From a checkpoint of a small transformer trained on Wikipedia.
Architecture: LayerNorm before each block, learned positions.
Training: a variant of Adam for these matrices, 1130M tokens, 12131 steps.
MLP neurons of a small language model. Each row is named by its layer, matrix (up: input weights; down: output weights) and neuron, and shows model dimensions 448-543. Each number is 128 + 32 x the weight over its row's rms, rounded and kept within 0 to 255. Numbers have three digits each.
Before each neuron's rows, "fires on" lists the tokens most often at its 100 highest values on Wikipedia text that the model never trained on. A number after a token or word is its count.

fires on: " in" 22, " by" 12, " made" 8, " to" 8, " on" 7, "ache" 4
L4.up1780:127154181153150109102123121162048125122089103101129098132144187116132063169071063105157166112166150080128157149097197120180125163153097093158153077163137152118045062151091115102149137100131101106117173150120153179113121075146176137127162152097173161123119098143143097113134094157105112111
L4.down1780:141122091102163091089130197057126099117106131133155134184094154172175155073164223196168121151107118098158088161149083176115113118096198154174099148093120116077135102154154150118081140174131123124132122176182078087091128102132172163116170125145128111154069118118124121082083110134128141160

fires on: " in" 30, " the" 22, "-" 14, " from" 8, " In" 6
L4.up2958:163107121057125148149113128081118089114078068158098124082070105170082116129158109173115113072145052105115063125129049120094116179182110122143078134197148119089153120084098144080182170181178140144081093075126104116111169100088101146105116158095121155138100131142128089118086167157112133119
L4.down2958:118092115128113175190077144163103125120152073163158160097112152173109151162074217109116163055144098172070193140123137116159093082112108186176122156143117126079112135142151138095167088068113129079155167175172131053132093114098076155157153120134172151125128119137191122123174108076119194094

fires on: " a" 16, " is" 16, " an" 11, " ac" 7, " was" 6
L4.up801:136114171160156150132101156124167148107108051126119171097143117114145126106096228131178174144113083172131091103134089088139116100151089131198129178110141101128101103169114092173102133105159151181151091157139114130084104131079151121125091164108146189106123102138152123026135133085114101111
L4.down801:119146160100158113077147147153080163121087105159146138112150085156150103075082161139096106156135136150099124091167151156129117105100097079170145135156086133125134182124182121163143155174200137160203136114144137103149165130128181108128106131104119164148083182111143053110127120106094152107

fires on: " |" 71, "\n" 12
L4.up2171:177106170189143170166125123156175208134113125114147146074125095154086117089123163074116147180138123125115168157111163071139130154106123095129158135171094140125138162172118102159089163169119104141154105153160170077127143151118186145110107197086094094140080106133075106144082157110137116122
L4.down2171:073049137078189099102103174160154147188144122105173077064109136189164085094119117112136168174177112101142081118119057186127123140132116154167146037110140096151134180156110147098157141116080176135100083153139152152185099104134092143074109105115173132120113100117108135122146160108101160152

fires on: " |" 40, ";" 16, " and" 5
L4.up689:104107152154114129129126160148132125109130144082167133087118098119076104154124112189134151083157124118155138094115130094125194105160111120148130186145114118184086123103142123088135197092102113200121160108104151149139092180123141091102187105138162139084123127135142111141110154160081159164
L4.down689:134091070162140111101128122034146157132140099051175147111119078080114061139106074079164155192154131111184180100124187079148083123084083139129147117142147117150202157106165087175174164117133144117115070098147145110189151113140138140115123136125136160167096082170173095125160144165157135113

fires on: " |" 66, "°N" 8
L4.up210:087193203091186128173075150121164121130193108120132141111111141123115105119103088107138153188126189154106187113101122070155154135093146082172102146161151114193152137074115144078119221126145101211148177155121137123153085165115182143120103136163104152125069164068095134121110131129102036110
L4.down210:146123087154084188168167128142150149106141081120084161114068144126127165117137117176135140131131137125116221114129156084135063161171101103199156092141108117157166135175128079136120141161093109109139154148148133103181138066080142117160136113142144150128145102141129114079104208130181105144

fires on: " |" 67, " –" 8
L4.up904:138141089086145116144130150140156117163159143150153182147133114128151105119082063131117106152127171179124131093129140096135132110141065112161089170171130104145158115113118118155128129116138149107131146135107094137166127197109115097155145181158138141191152155099070097096120156118087072103
L4.down904:163122133156136133117105078140159076148129162118108136141104113141125175165107172139057128177139097120112108106097153143129188109145111106146138152089157120117116141133107170176144128039110146085093170114184109094161110116145116104148148190121077098148174153136102137099164155117123096118

fires on: " and" 24, " to" 19, " they" 8
L4.up1307:133133181076123113147103144177102156117104142106105163156129182144119062165145127119125111095125114098158169054089087119158194173111116088110098133114171117142034079128143193107132162117155105122141152155085142139135147138112125145089154158147129225153056106104115081089152147159145134144
L4.down1307:123123142125123187143153138129190053102125168127164117133145096114087136118110091125184102150139143107116082173165142109107117121139167131141166153197134145161108168179169170180129133105068116196160112148119128085139080130135092135131111128139144178165121126124170129100079096101130189168

fires on: " |" 83, " each" 6
L4.up271:144080101070165146144125105132202087131133098145193172129151117139135130150150154091112144175114166104126126112115087107177193186163086110128140064115108086107169110170117166095111130146155138124140134122134138143234143161125110120147123153080142106130190164114067072130097160141137061167
L4.down271:096067130090124092115087115155088115096102071105176105143103072096165134144169125162151127141161119137101116119068115142138170089161100151153115143127089079150149199148077224201114157150096181101083180183172167097159129119157057078086164125142139133113106107126125119133103128124089145151

fires on: " |" 76, " 2;" 4
L4.up2817:069094221143119096142120112155118133138197160133154131124098140109150117144122158100102132154097173161118178098079186099159137140197084084163179174162123160130117177100079078171099156104153140131131076182126139098171107178078167153110088181148172149133169132101119148117114134122133082137
L4.down2817:154100126144090134150141153150131112190209136150144131039147148099092181184106145160080090141113132197165102139103150134165117096128171112117097105158092115150151156151110087158099097139095176081167094146084092135162103156155158098126094184138165077139128122148143165134156206168097138146

fires on: " |" 58, " Ros" 5, " Beijing" 4, " B" 4
L4.up731:083123226153137106101103126127184116104126109084181141120149179125114108097093142097207122149195139137124111149109142113108132150161146143158147169160122122166174198127114175097105136138135104190114190185128148125163114163072141061124136108079150125196062106201136118141105000147124095128
L4.down731:128112204102139133100179154115094124129095147155119154154129107133132091187069132137123161150194146086081108140146153090159139115144083144145141132057093161127055143074160115131078117142100089153119085192178157112094142127134129107170152134126083191162121234109106144091115094105125122153

fires on: " |" 98
L4.up579:124139214137203119120123143144103254118150141113158179122137117136106078087111127153131167148146112208145133034044171115085140134174147110190059093130121107158097139135082156132131087157155128188194118173124126072149082133130133176119049209126134164141142110132128183117126132167122126130
L4.down579:105176129173114167090143128143196157117122123166163147069118171161148079153084167162094133153119047199167095140140139090115148101149105143163128148129124131098172197154137143082157144070104166136134147139079138158179032140115136085122063151108204113156161114124168100103161183133143167157

fires on: " |" 30, " 1" 7, " 4" 6, " place" 6, " match" 5, " " 5
L4.up2198:119222135099100168187143152096101090078142116159144141084124108059125081102110093125161124153122097193142099164132155118109107108188134162109126118153162143135207111156131164113131142107075137125196139102118099097118109195155114129136104150161164104146135193128171124101071096161111108148
L4.down2198:115136172109109133177182108110121184134183089065105196167090155164083116119089141106206087172124198087164121173098065146106138065161170193131085169152150152123128123074150146123153083100164103136167062152138122153109094138133166160089144179164113161147175110134107144084089073182114063069

fires on: " as" 25, " to" 17, " for" 16, " |" 9
L4.up1481:192142124059098149136093165121179166127085151144199169100104081105145107145128157134055094078065061183100104154129120105139166131115121096138155093096101132137098160137074167205090138133154088092143113171088110160106127119123105146101132153160191173154134143129140154148133144134103145163
L4.down1481:192164102214084151104102141068101093067126149147128113090174171148128169109152163125146034110158135157148102130072153145107094142111125118159104130116111109098066135146131116122144125171140148115126133128127138129131139114139149158126134122220096128110110099088149179130068093104132118158

fires on: "===" 34, " ===" 31, " ==" 14, "==" 12
L4.up104:101224153150123118166122146151086135077129166122112102105088128132156098098120150150117156130168098134129138154093122097142103161116065114175158139117061085110130118135087152126094155145140087164099114181130162029116128138138113135105062150146148109160191103104157150103098119107117138101
L4.down104:170122157154176162160135133123154188124084103135102132091154103104113140083105124174147134146133119087156123051137135097165166167119092129141175127158110094135142147100124144122090126075163128121143130120095154075164082118081102141120086149098127119075114182147078147140117145108088103140

fires on: " |" 57
L4.up927:115123127158117156114153172113128154170128123100114157125072129129143095083137150115140117091132117108136140154128119105152184152140126177175130194176175088106166116133164111188094162100135134173122154147093106112149142185125136120130145142129129100113106175127131123112110096128095072107
L4.down927:195150129115154102129141214120134146135105179142125093100120123150139116159183065125118086104175157189180116126115113139162160122139163107147120124089176134112086131101140123174140060108135143146141138088107123132127075178095119137162016105140144184123142166097074172101140087150149088106

fires on: " |" 88, " " 5
L4.up745:129095164137109130086103078170170158138178094123125141119093127127203077093110145139174164129180120148132153118083197134163105172153117132120054107081102028121081158115171170114145132189134152099153149089166132128123154118071061157115161131124141136071091164085100123137142074122117119136
L4.down745:089114149155153143134187105124147145147119133120100154161121135130172121117117152068137208098119088119147152116131169162079183187117166193130136092135130137091082117141160191111154145077128083139106136156136145202099128107140093156169208157123124098103108145137121171186128139113100158176

fires on: " |" 84, " and" 7, " that" 4
L4.up1923:087112125088105089121120125106115120128132190121145117110160158166154096103102127113107138094154123108159129098132119122132166132171101122178140132147117086142143111105074206105069151105093049163105086133135144080121151213104117132121165112097167101171120143176086121156147118157053172122
L4.down1923:106117151142152152118112150126161127209112107131119068196105100146121100095075047120153054132097149162094135140125105184147071138153130151132152120143111100109060153178181119127117141172116095146106132124127095098151124128114134137166107119106161074153103109143104098130127145095026104130

fires on: " |" 59, "\n " 4
L4.up872:130208215129128115144127155102112095115090121191169149138131136185147091112139122182132083128134198157075091127134098123179107134166025043163095115165120149118113139090073112167165124188129161125083111211070104132165123139121112099097151215114113129142182121114115110136094095091111110065
L4.down872:164090173097145126092144100099131104137127095158145135162144103149162162152070130081163096135074172104102068135119179136095081141137154110115101120101187100084074109173115124160141147124151126070092076116091097093118113131109100081141111216157137073092142114072108123104120109115180104102

fires on: " |" 88
L4.up3067:138170120094115123140107108141134135122138150092131118100090168127124089085145109117073087105060081129111160117116136103162139120168088052150157130126116134135127138168100141129135160141101114109094118161102135098140121117130180119113097154123152076127199136113135147116118103174098127170
L4.down3067:150130131125101109128150174098148146126135193095125090138142074146122124081134155138103159108100118167064134173089088121094139099157176096121133089105108073076108172150069136146138113114160110135039132148125102123186127178186145115080115114128111144129195113153082120166153108192124108145

fires on: " and" 63, " also" 7, " was" 4
L4.up2265:134197107109134167165127137202056097131131165124124092082152100114157104103138125154125127151158163066125229147164096116138083126114103116109150134140109102180097089096107069122111175107140117164122073106129212067076156133085163106110192103135094170102184070122169164112124145116108124157
L4.down2265:134172103146132161113107128122181130152109124209192137151113108048132135161154170174126054211109118204122120135171135125127139148130101110150149147164121125096173077112146185126150134176147122170128102140171135106126110089164113119118148181100142118139142069063111163100121165075153078119

fires on: " |" 77, " Argentina" 4
L4.up2609:166107109163120136113113138112127172137182158090171141151111115154139098119136132110147127123151077139125142126169105066092097111106164085121102163178144084087186132175132138088048129087192140190131141087091177172141118176117115124151111174120123104167110129109134132101055127144134132079
L4.down2609:092110172141120133126109149098124147126165148154075112128165188124112132126147087131077114135123153145183086135117106133179085181093106156103134070104122112107089164105118111187142183122169096124173035133139061168147081145081108079134091100165123112140145161079158138119110101154163142145

fires on: " for" 42, " on" 12, " of" 9, " after" 8, " to" 7, " in" 5
L4.up818:157181106118149147139121152166155119126097125143095161089147121155130084145151127132123131100096112159150114121138078128119157146137091056129050134086140110140098102081140155176091116101144131110135146129083073097121155131107084124115132164130145148170179120084084140160199173135138123161
L4.down818:083128173152166162098105125098127139133081154137119102184120163123136161046175117118194103145152083109132174156101130151153086152150164147129137146083135156173090167117141187092122151143153187125105140111138156109160120082129107148132115106128138149107070160149100114096065089139175150113

fires on: "\n" 71, " (" 10, " [" 7, " “" 7
L4.up2114:144171130128168211158135099174095134049175159102191103125150119195138161132199127152126145096106103079102211128125091112132117148132200087191143104150119130140130141136082120187092161111122086174150130082098146072113143116084136117035131165097079149165134106113179113129198094128124105139
L4.down2114:111094107112085155105112101141086181162149137105131135128113165148102097137096186046120150096143135158084153091139148123101060140114097082149116118094124137092126123117110103139108120134123124184154077187157150048147112130113138119146102120148138194160123164087133094118141077132099123159

fires on: "\n" 59, " |" 17, " 8" 8, "|" 7
L4.up1121:076113200082212101154077123129101103136115118101117150122094126115092148078066103132236108127137181084066156081092118108151133161185084089178131120134137142098112159115122127137084174136143118165075136177153156147167111132113162130100141112128072201150114114148072118141120044126093070137
L4.down1121:091129109088137137116147170137066124151126128095118187134139133163144171137102093163185142120147143125122157095122109119137171120110083149159133070132137144138093117166123182102090137186136048126086077111104158111130184133137126164159123157166067122149134120138158094157123114138069112191

fires on: " and" 42, "," 10, "s," 6
L4.up1205:081191161178185119127114154126071137137132149100109137112117069121177123111136092118154173103184136107147191140129157094122109140101126092127182129200112115077090146100086151108091197166090109174148122114095121096205128139087119154132110135125117079134155165121123166153171095146104151183
L4.down1205:145141156120142128144170161096203144088091138136108098133107105106135139134142153145073099165112117134127083125161096120097179137202077128128144125112144132061088099098173172063167191148158102115125120144105119193119094119172108155190082135098125061106138112134151097106082176107182115108

fires on: " with" 22, ";" 10, "\n " 6, " making" 4, " being" 4, " while" 4
L4.up2846:143169230115140146128134101167117116128159175138171160140129108096144152101178106134131136132128158187140093155129134104123157142149097099212154107107131115122074157103083087163139138084104073132089059133044070091117123129151150087126165197097150136121147133092139176130091096128144156170
L4.down2846:077154109108096150163057158070096142134092107177105232105160160129135150152104200091150118104125088142114103218143123200091134175188164139134062122107184169100064138147081152202193153134111119104088099154104098144140135149118121118108145172130091132155154070087119144130066071107172112163

fires on: "\n" 43, " of" 9
L4.up1444:170156126143142194163078164133134165083092133113140107081122109149103157112155099151115069199097116084123108155156132125106107171123163103172117157097087115158144150162096098121082141142089116190159179112112133069102135143099139153084206184151061179187113104159159096101188151164183112110
L4.down1444:131203115148151075156114160106139152131115129177151113127124126087134062176047125121153150141110069146133228153139138075078138165090162119159089138130107072117183118164127124134173060148142172181111111140099146125125066160100160133156096137202135116185125109188127101099154116142152171070

fires on: " |" 97
L4.up1041:113139114118146112120106110132152158118163097112147161141150131116146094139101176157160119119149140132124210128103155129154153116162150147166116121133150116144156154141118100148112148162126096170152098093194142149165122142115112130148122145109168134135131172154157091113119117089087102097
L4.down1041:134149083136110091114119168119103093104140121104079101140120100176119200140145169145107071071136095101135158203118054114118168147128126148118181146147152130129126061117091109073087095073137071173070159133163162120069140138087111132097176122137063165186098130110116146151195131103091107081

fires on: " |" 53
L4.up2854:094118143148149096154114112112131082119157135124177151112110061134119099148028109093128140110167126148139168129150116113053125133135142103188095115173091143229164069117088129147102174163128106228130157143128166129167144157157118114126163122141168159180119123175117143182137102126076168125
L4.down2854:137132156144134072158131048138152125162131111185147128134113075078115122188076110179093141150102181109101122100202134124093119139155101117070143120119156149150159152164126093100103116069138120138125116119095135138099115138141073124136125171167142119130060134086101150151137121115172116131

fires on: " |" 78, " 2;" 6
L4.up2297:089110212119170195141121124126145119117122081145135144103128095147132099082095055085192134139147168159101133167162146132167121149144106070160099072120115099110150182141123105139156108145147155120096112149077074139185147151112104107100170178086167135098125143083115071135113110064103100112
L4.down2297:113111181080177082110087116114178121159113125151168095088157177106133119145105137085133144092102131110077124086175158151166129128113108136125087156120137149129105205150106184153174129145113126056095202123134100140132100193154027032112160128082112105124137092125107076125111124089113171114

fires on: " 3" 20, " Candidate" 11, " 4" 8, " 5" 8, " terminus" 6, " |" 6
L4.up1423:113123136152162188081125142118120140141043137144122130125144164083180141091113125157121109165185134104117136083116140145124103111155130144109115166107067112129076184094151167100086129091100158199151167124171049121137162142093134151083045105144178088203115211143146116099099080158109171203
L4.down1423:082115121169141158170138128117030132121140195141092174184116117158118156103123121149108028104135090214132160122126148131077106105138172131052153155117159154097163133073177101131084145080156125147173103119103099106134119121153091157150111111137124151119148198101124110107110114136081097125

fires on: " |" 100
L4.up532:102118076128148120150117091149133163083146116116144148161122150145166073132115143177131138119125094111147212128074182086157116151149148155116066116122143066137102142120131164119130179140140072135150064100169197121090141159102117120109130173116115136151116182153154112101090134094068083071
L4.down532:091129115148098124136123083162109138120149121118112104183112106119128168084139183149131051107152099101134178170124069120148132147151150175143164195119135154119117048113113128073080148069164106148082151101138208131094138097102149143096152147139062154145100157164097175160160152094096113090

fires on: " |" 45, " and" 25, " Pau" 4
L4.up2208:126150168132201152100120118149132180074128095100170123081103152122092124112136131144126133124129102168117140062128180097132146119135050068199154178144083125165173171155104149171088170219125148170129152137134146115159123163134101140142099124123101116124135128147067151086076103163131121157
L4.down2208:103065106080109089164138062101126085136141071150099091093137169135085103060105176130119076113138125160147149153152137080112182116113110103152067139147121073113132117130132191153140099118133122110135073169136107125107093138149140097150124059137086111168152105118095140107143069078084133096

fires on: " the" 19, " a" 12, " an" 8, " April" 6, " in" 6
L4.up110:119140138136158123135153108125134189082172120154171129131133069097122115128078129120157062093092109236090121059116190090143120120175143122155074094089158094124161142160153151157080145137208197129157083110113170163099124149129133123157075137163123191121149121138113086108110158108118116126
L4.down110:116138062089089187114135154171145144169094127158121148089122152155123146120103167149131082094104198105094125179131110089130147129077121089119142145135075125145132104134117109135134178162113121110125120178088135148130157100141108115145171137077162178140137157191127150138168135174142169145

fires on: " |" 41, "78" 7, "-0" 4
L4.up948:111204109156145138154164198181140122121209129124134125121120098151115087135096084132125113119158126161147233101103203107180153121170127109179185203166156066125129165046100125135168118041088082104137144101142149139138122175083158106137121143161107126179127128070079156131139110133089103144
L4.down948:115085145148100142138108140136107152129150096080098105070155179113120163121125117124095164109121129162167126163185143119149066080157136128098197117120141065115114119110088102091163135139128102080146089072171129134083131126062106120146152117152175125166072179123134154085120153151135137144

fires on: " |" 61, ")" 5, "\n" 4, " a" 4
L4.up2668:129139201134164115139104144112121181126106091166144132101098118132118116137113151140093146129098137189073165140085128087131194120155161141171128155172152080182152123130142091148138182118139164139107108185149121128144148193113175100065089167139202132090107160140117144117109082169161137110
L4.down2668:171098123130128133196126145122128142094127121094093168117147156134129145179141128124123156173193108120128131113133135117131144086102156119101147102118117136078151165071125120134109165151137097099180151100104081143071108123143187162113120072167113101080133119161180145148135109170159099139

fires on: " |" 95
L4.up1087:070181102144132139150138086147091167107150120115144154108130104117122078109105092204118157125138094109118164114127200103163085100162119161136081168137123092138098122132157156157118160104164092171135117050209168125121106100071155135108038162152171203105121121083120087096121118121133143144
L4.down1087:121127079191144191140166070145146136118112129114083133125125118153123183106133149153108100114158078091165155144139084102131137117128151130122108106079135128136097069149110121105081124098158097147100131094136182104131117106143123162082177141167097156123112152232113228182210193134115118134

fires on: " |" 59, "\n" 17
L4.up2911:149149095114097132156131121118097126141125140113087136128107136124133114106174064194097059116112125076097139110068147127133136131170107100100144151136117140119127086179140149110128177075103173157160081092160181029128130111115178157105031172086172145151144182129148140068153128140078128171
L4.down2911:119118067150117166107143114118159088144098142116131075158129150114119137121123065119138122081116072137161168156157131144107114132163128144038148110179105120120139109138132145091144136099134108164109149168194071120144129133113133146151164098140090145126127072142139142172128186097059083117

fires on: " " 51, " |" 30, " 3" 6
L4.up1957:138131148133116154124051121135101186153147130145153121109133099145127121049133139062134115174165109110077142103105149110145131098129096095115126157121141086128139159120141151089089183169131138107130087123187139135138130170098189151122079206138081181127029145130120118133115149147149054133
L4.down1957:159135124090142073158099148160169163120117089078177102102112136161139124157124087126119099160142152129120130060166164158096062144147229142155096094140101112155149150146089102090160128145111145147124147119057157148183164143129096135083147104117135125133150065099132121108185060093149085166

fires on: " |" 73, " —" 14, " " 5
L4.up2754:116087157126113154165104116151153138130134116138138152100136150127152122104106138095208216151143179137109180146093155145205114176157077106098097127180105079121093180178152141126141143203155116150127131143151127114131143090128067143112075115064115132130125149094130115126116152069134102078
L4.down2754:091116164125178096125169078077173110064085093097160126093124187107156153120124101109105177151174096157082130145076140190108071107135094144120155090097085162120113094112133219116145105168170092118138167134148136151159128121110105124106109117148117115105153188122180061153146085040142172135

fires on: " |" 45, " who" 8, "\n" 5, "\n " 5, " was" 4
L4.up578:133153144132205178132109159096144104121115131131126164076111107128129124137076146193175143146125130144116099109123146109079133126130105111190059178150140081073155148091107160134081165097099132202061100131078147141168132154122142114135100120110149119173144165192110147082070111111097102154
L4.down578:168165201089136141126102186228055107132166165143095154108164098171203087171126141172119207148128148126081118151118108156106109094163175163138133198144159144117086161099117113147099152101150153143132155136058086136146128154078120106121127107187172096108125134091103095141087129135209120078

fires on: "===" 27, " ===" 15, "==" 11, "\"" 7
L4.up436:166121141084130123149138110149143145146120157160165113130121093145136089133140133106100125078106074062119133183105157129157119087139119080134110135155116075162136167176069105153104138158129141113116063205112122091123096131133111155115111155107129113149175146113173169191078110094113101152
L4.down436:094127086207097137152086113105094167175069111203094181144148151122086099080177102180178073155083127106129087105115169133139124177137113143139136122148147138120088124160155104197108127155088183121164118066078158098083133109130105144165149183121120124082090076129144135095119107117140117170

fires on: " |" 39, " 4" 9, "\n" 9, " 9" 7, " 3" 6, " 5" 4
L4.up2960:102085143107092172103120093114137151115170132172146137090118096116107163127098111172141136154152143185123132120101164125049097088161102103146077184124116129141184134154123169078077130114100120122180120108127129123098159145099117105091105132109132137216111153118120087107064161075154107197
L4.down2960:081153126151114105122108114067096166140093143070154147166149127172134114151091160134160119140145107132099141148073152167083085110126110122152127146123145144113105070155103116191097054084147123185166094140106140102074104154112187089148099179134090150131160130146128094102064212132107142176

fires on: " |" 100
L4.up1538:110142116088168188146127105176124196101115111112133160130134141161164105139153182154123075121123107149108193125128164098143134149120140106137107159104096091149120134151093131169083109113135068187090089172173203113097159149111129136110056152128077135161107188130168097095091094096111094104
L4.down1538:112138108127106067124135110123121141088129133128132142167104125130110145122140165140101076131168111141147191162113094129106119113108174161134151172113139139144126043121097121101030098123157110130148190135184215099114109139071132139107100099194057107171136155098137195142153117092091144076

fires on: " other" 22, " and" 12, " some" 7, " others" 4, " them" 4, " 2" 4
L4.up737:145166178169152127132127116193174113091123157147154123132175191158146163109134149080114069164140187162155155080122176136145134134104090117162137110129129093102077173141109136062097159212178116158134120096100098146137129097095149110102097130180122159115172157089114139093116093160141162219
L4.down737:161070118083133034206139117168120135179138142135154106114118109161097159102101123118141145110133110157136092172211111102136115087108130092103110114157097140170150111141123127122173192142112148126134130168138087124129152210138186149122126076128124110131129188099144179103120134110106115136

fires on: "In" 20, "-" 19, " In" 14, " in" 9
L4.up1866:131193165097115112098103147102092140107010139171178148098101067169093144123095121161147111118124074129056105148169086045108071133136073100155102127169152139102189121100142087126135094083149149092084082146121181132133127131097162140101112153137124127096154076156177120136095066116148096147
L4.down1866:148132172109176141122082148153140163144064152102091193096106133078157157152082105126151052124115132121115142086136123071136118115133155146112105067164142107140185136167148136132152077148145158134114123188057111124081166136160190158125165116117091112114150082109148167108129123124106112117

fires on: " |" 96
L4.up2701:083133140081094162174118109121064158113156115117141173079143144135086112102143097089116064154116078139112152122110141112152143098194113129169117144158116146148157119158096184147090185135119108158132103147149178102134111153106140141098117146139148082229113140094135127127091189118083086159
L4.down2701:162102152108135175156142126166132168091160128140077093132094127083164151071130119144169070125127059102114105105097094119097160087115153114122149108146108153166105142145150149111112161104134161116153091173122089122191124121151099172113085117121144178155108116131098139087081151118092083162

fires on: "\n" 33, " |" 32, "." 4
L4.up651:117138163124142091136116115079135183095130098090144154137088138089085107136160147104163139160122163143070137095159124114185079130167080106112128100137164143153113213130139168056132201079119128190076146200094177185159138146146131109120138123086097165138111084126109149165099084072100123093
L4.down651:123138095085169122142142137083082137160161131134121155136139176117152116145148137167134142173102101114158120110140082112145052178132108098115096114168162061122134142103120171123134084171122137124029142185139140125127159104161145161170140092137120091083120089157198122142118047140101122081

fires on: " |" 77, "\n" 13
L4.up511:110133151145150112177126168144145196113150100091104082099111129128076112107091167172107090111114081161091146061096168117143125154159157123162069152149121116112109175177165133147086114127155138207129119113164180099135144153104126122163071165135064122196117217160124146088114102134109144122
L4.down511:166122149183103083117093097138074149123134161165116133079123172165112088132072180164143051144111110116147176108104110085115106141118104093180159139086128166129111167132041127107131167164121170133144073120100122081189126149136099139139115106153131109157124127118131094094097094112110149084

fires on: " to" 16, " or" 15, " and" 10, " a" 6, " in" 5, " -" 4
L4.up72:128103088052140140118118151132141144107078151098151146104117222185117104109202140133099121114131100081133119150085095121152126096158105086144130070161144074128124186103076191142128141097165126167126106179130093147188168092124123142172190132111099144110129123119117078120100114163178150123
L4.down72:152145089086127104163179099115085119138155112132107089096137067091155104152211160156166112076054072103140203127093123079044161142104161069176152136181136099125042112185164155141113138099101136168125115127042113200117098141114114115137109106110118121104095079170160148089144151143135123105

fires on: " |" 40, " /" 9, " (" 7, "\n" 5, " (2" 5, " and" 4
L4.up2738:152136111103149183110091127123036163126113137101128086083098156085151134086174120135103131139139133113133129062152106120134112091133093094140096138114107139178149129140160119127149176124124154086098110093116115164090089156110166132110117160126171096158127134156141081115107148159122119100
L4.down2738:150171159103179134112131113142134190129149167077116108177146099089163144095159160145141106157106072084082097083084092119096139127108096136093139097109140118114122121148163169095091172135165176086073114115146137175165088080164096183122040129127218119153087108148108128159068165112143109157

fires on: " |" 76
L4.up903:082146136121158095178080141142150092140163165122152146103089156115108163134088103141083110161094142107090166068056138111136149109154139103137082167155121136193104145088170074162134224109110154142141137174126202133184148121083156103095126169133144188095104097073105125145146149129124114161
L4.down903:156088108149089095188135116156120166145112100074149123072114135133139109184124129158138160138116148166178162212122124144074120120092132139138093078167030151171133159151134106149162134106116093156121069120070172141185141175124149151154147086111104089081127107135129122169158221156119118122

fires on: " |" 53
L4.up2317:183149100091149110123084134104148159114097153124144139109069141150144141103212149110134122103082122163127130132123119091157146126144083109141133160111103114131114150198150188123158187212146129139078153101109060141148132189112180112115104078137140131127149133111126102084134058189150134154
L4.down2317:199145131141151155176141122138127097100125144088186169110111129149081130106112150144112145095079103119091159122147131105117134157150131134121145068067130134048172162124126141110130147125158079137091106138123099134129055158168174093142125116160108108149142092078114126145214140147164078175

fires on: " where" 31, " |" 13, " with" 11, " while" 11, " who" 7, " a" 6
L4.up1695:147090186116177214105115105169163125124133107129154160093123098141162155122164132126105168145151101095136135146111111111112177146156146077185155125174124116112078130089140130153076124089150147113140060155029106101131124165160107099139175148136160095109156159153170129094087190149093148157
L4.down1695:114114058136135081081134145113105175129111186177141203115121108123146100072071099105162117097128096105181057102092124127147139131138124151125118137135158114086139142195125128147168136102157208131099081137094152109114123133112150109137138126158118150104123128126124169071123122130091124185

fires on: ";" 68, " by" 5, "y;" 5, "i;" 4
L4.up1421:083085166084111180125086107154142065124109110127068144117156080145095110096065160092163150128145135097123101150163143133135112163088055143123152125138134099110144151086152156119171169113152122116079141098114101160118141148120099133120162113142151152111114149096118055121119048138129183150
L4.down1421:131120124177120124209111119180111209112177091068132129131076118165110163078118064129172097180105110050172199091148091102109115083121081110131143168167164143192170137053084163140130186086105123092125175112128136138135140137132177099116134134157122120165139164159116104121122089152115117143

fires on: " |" 67, " place" 5
L4.up2921:105098100127153152137143136133137160138197081129149154148160163144196101087135162165143183142183128171143160075095171125146098164127118189111097177107103056118096136125092164100143196107145106180137145131106155136121133153123160118123123175100145174131091141145118118089072072141140101136
L4.down2921:132134143099119141171119123119165143115155095140106112163110103208064158105189136158101021091122095127110136140133093113116127150043147189179145124178133178119108055138080154088093147105144089131089106146116159122113097136114168134088124113100039128180113137177165186140204119100096134129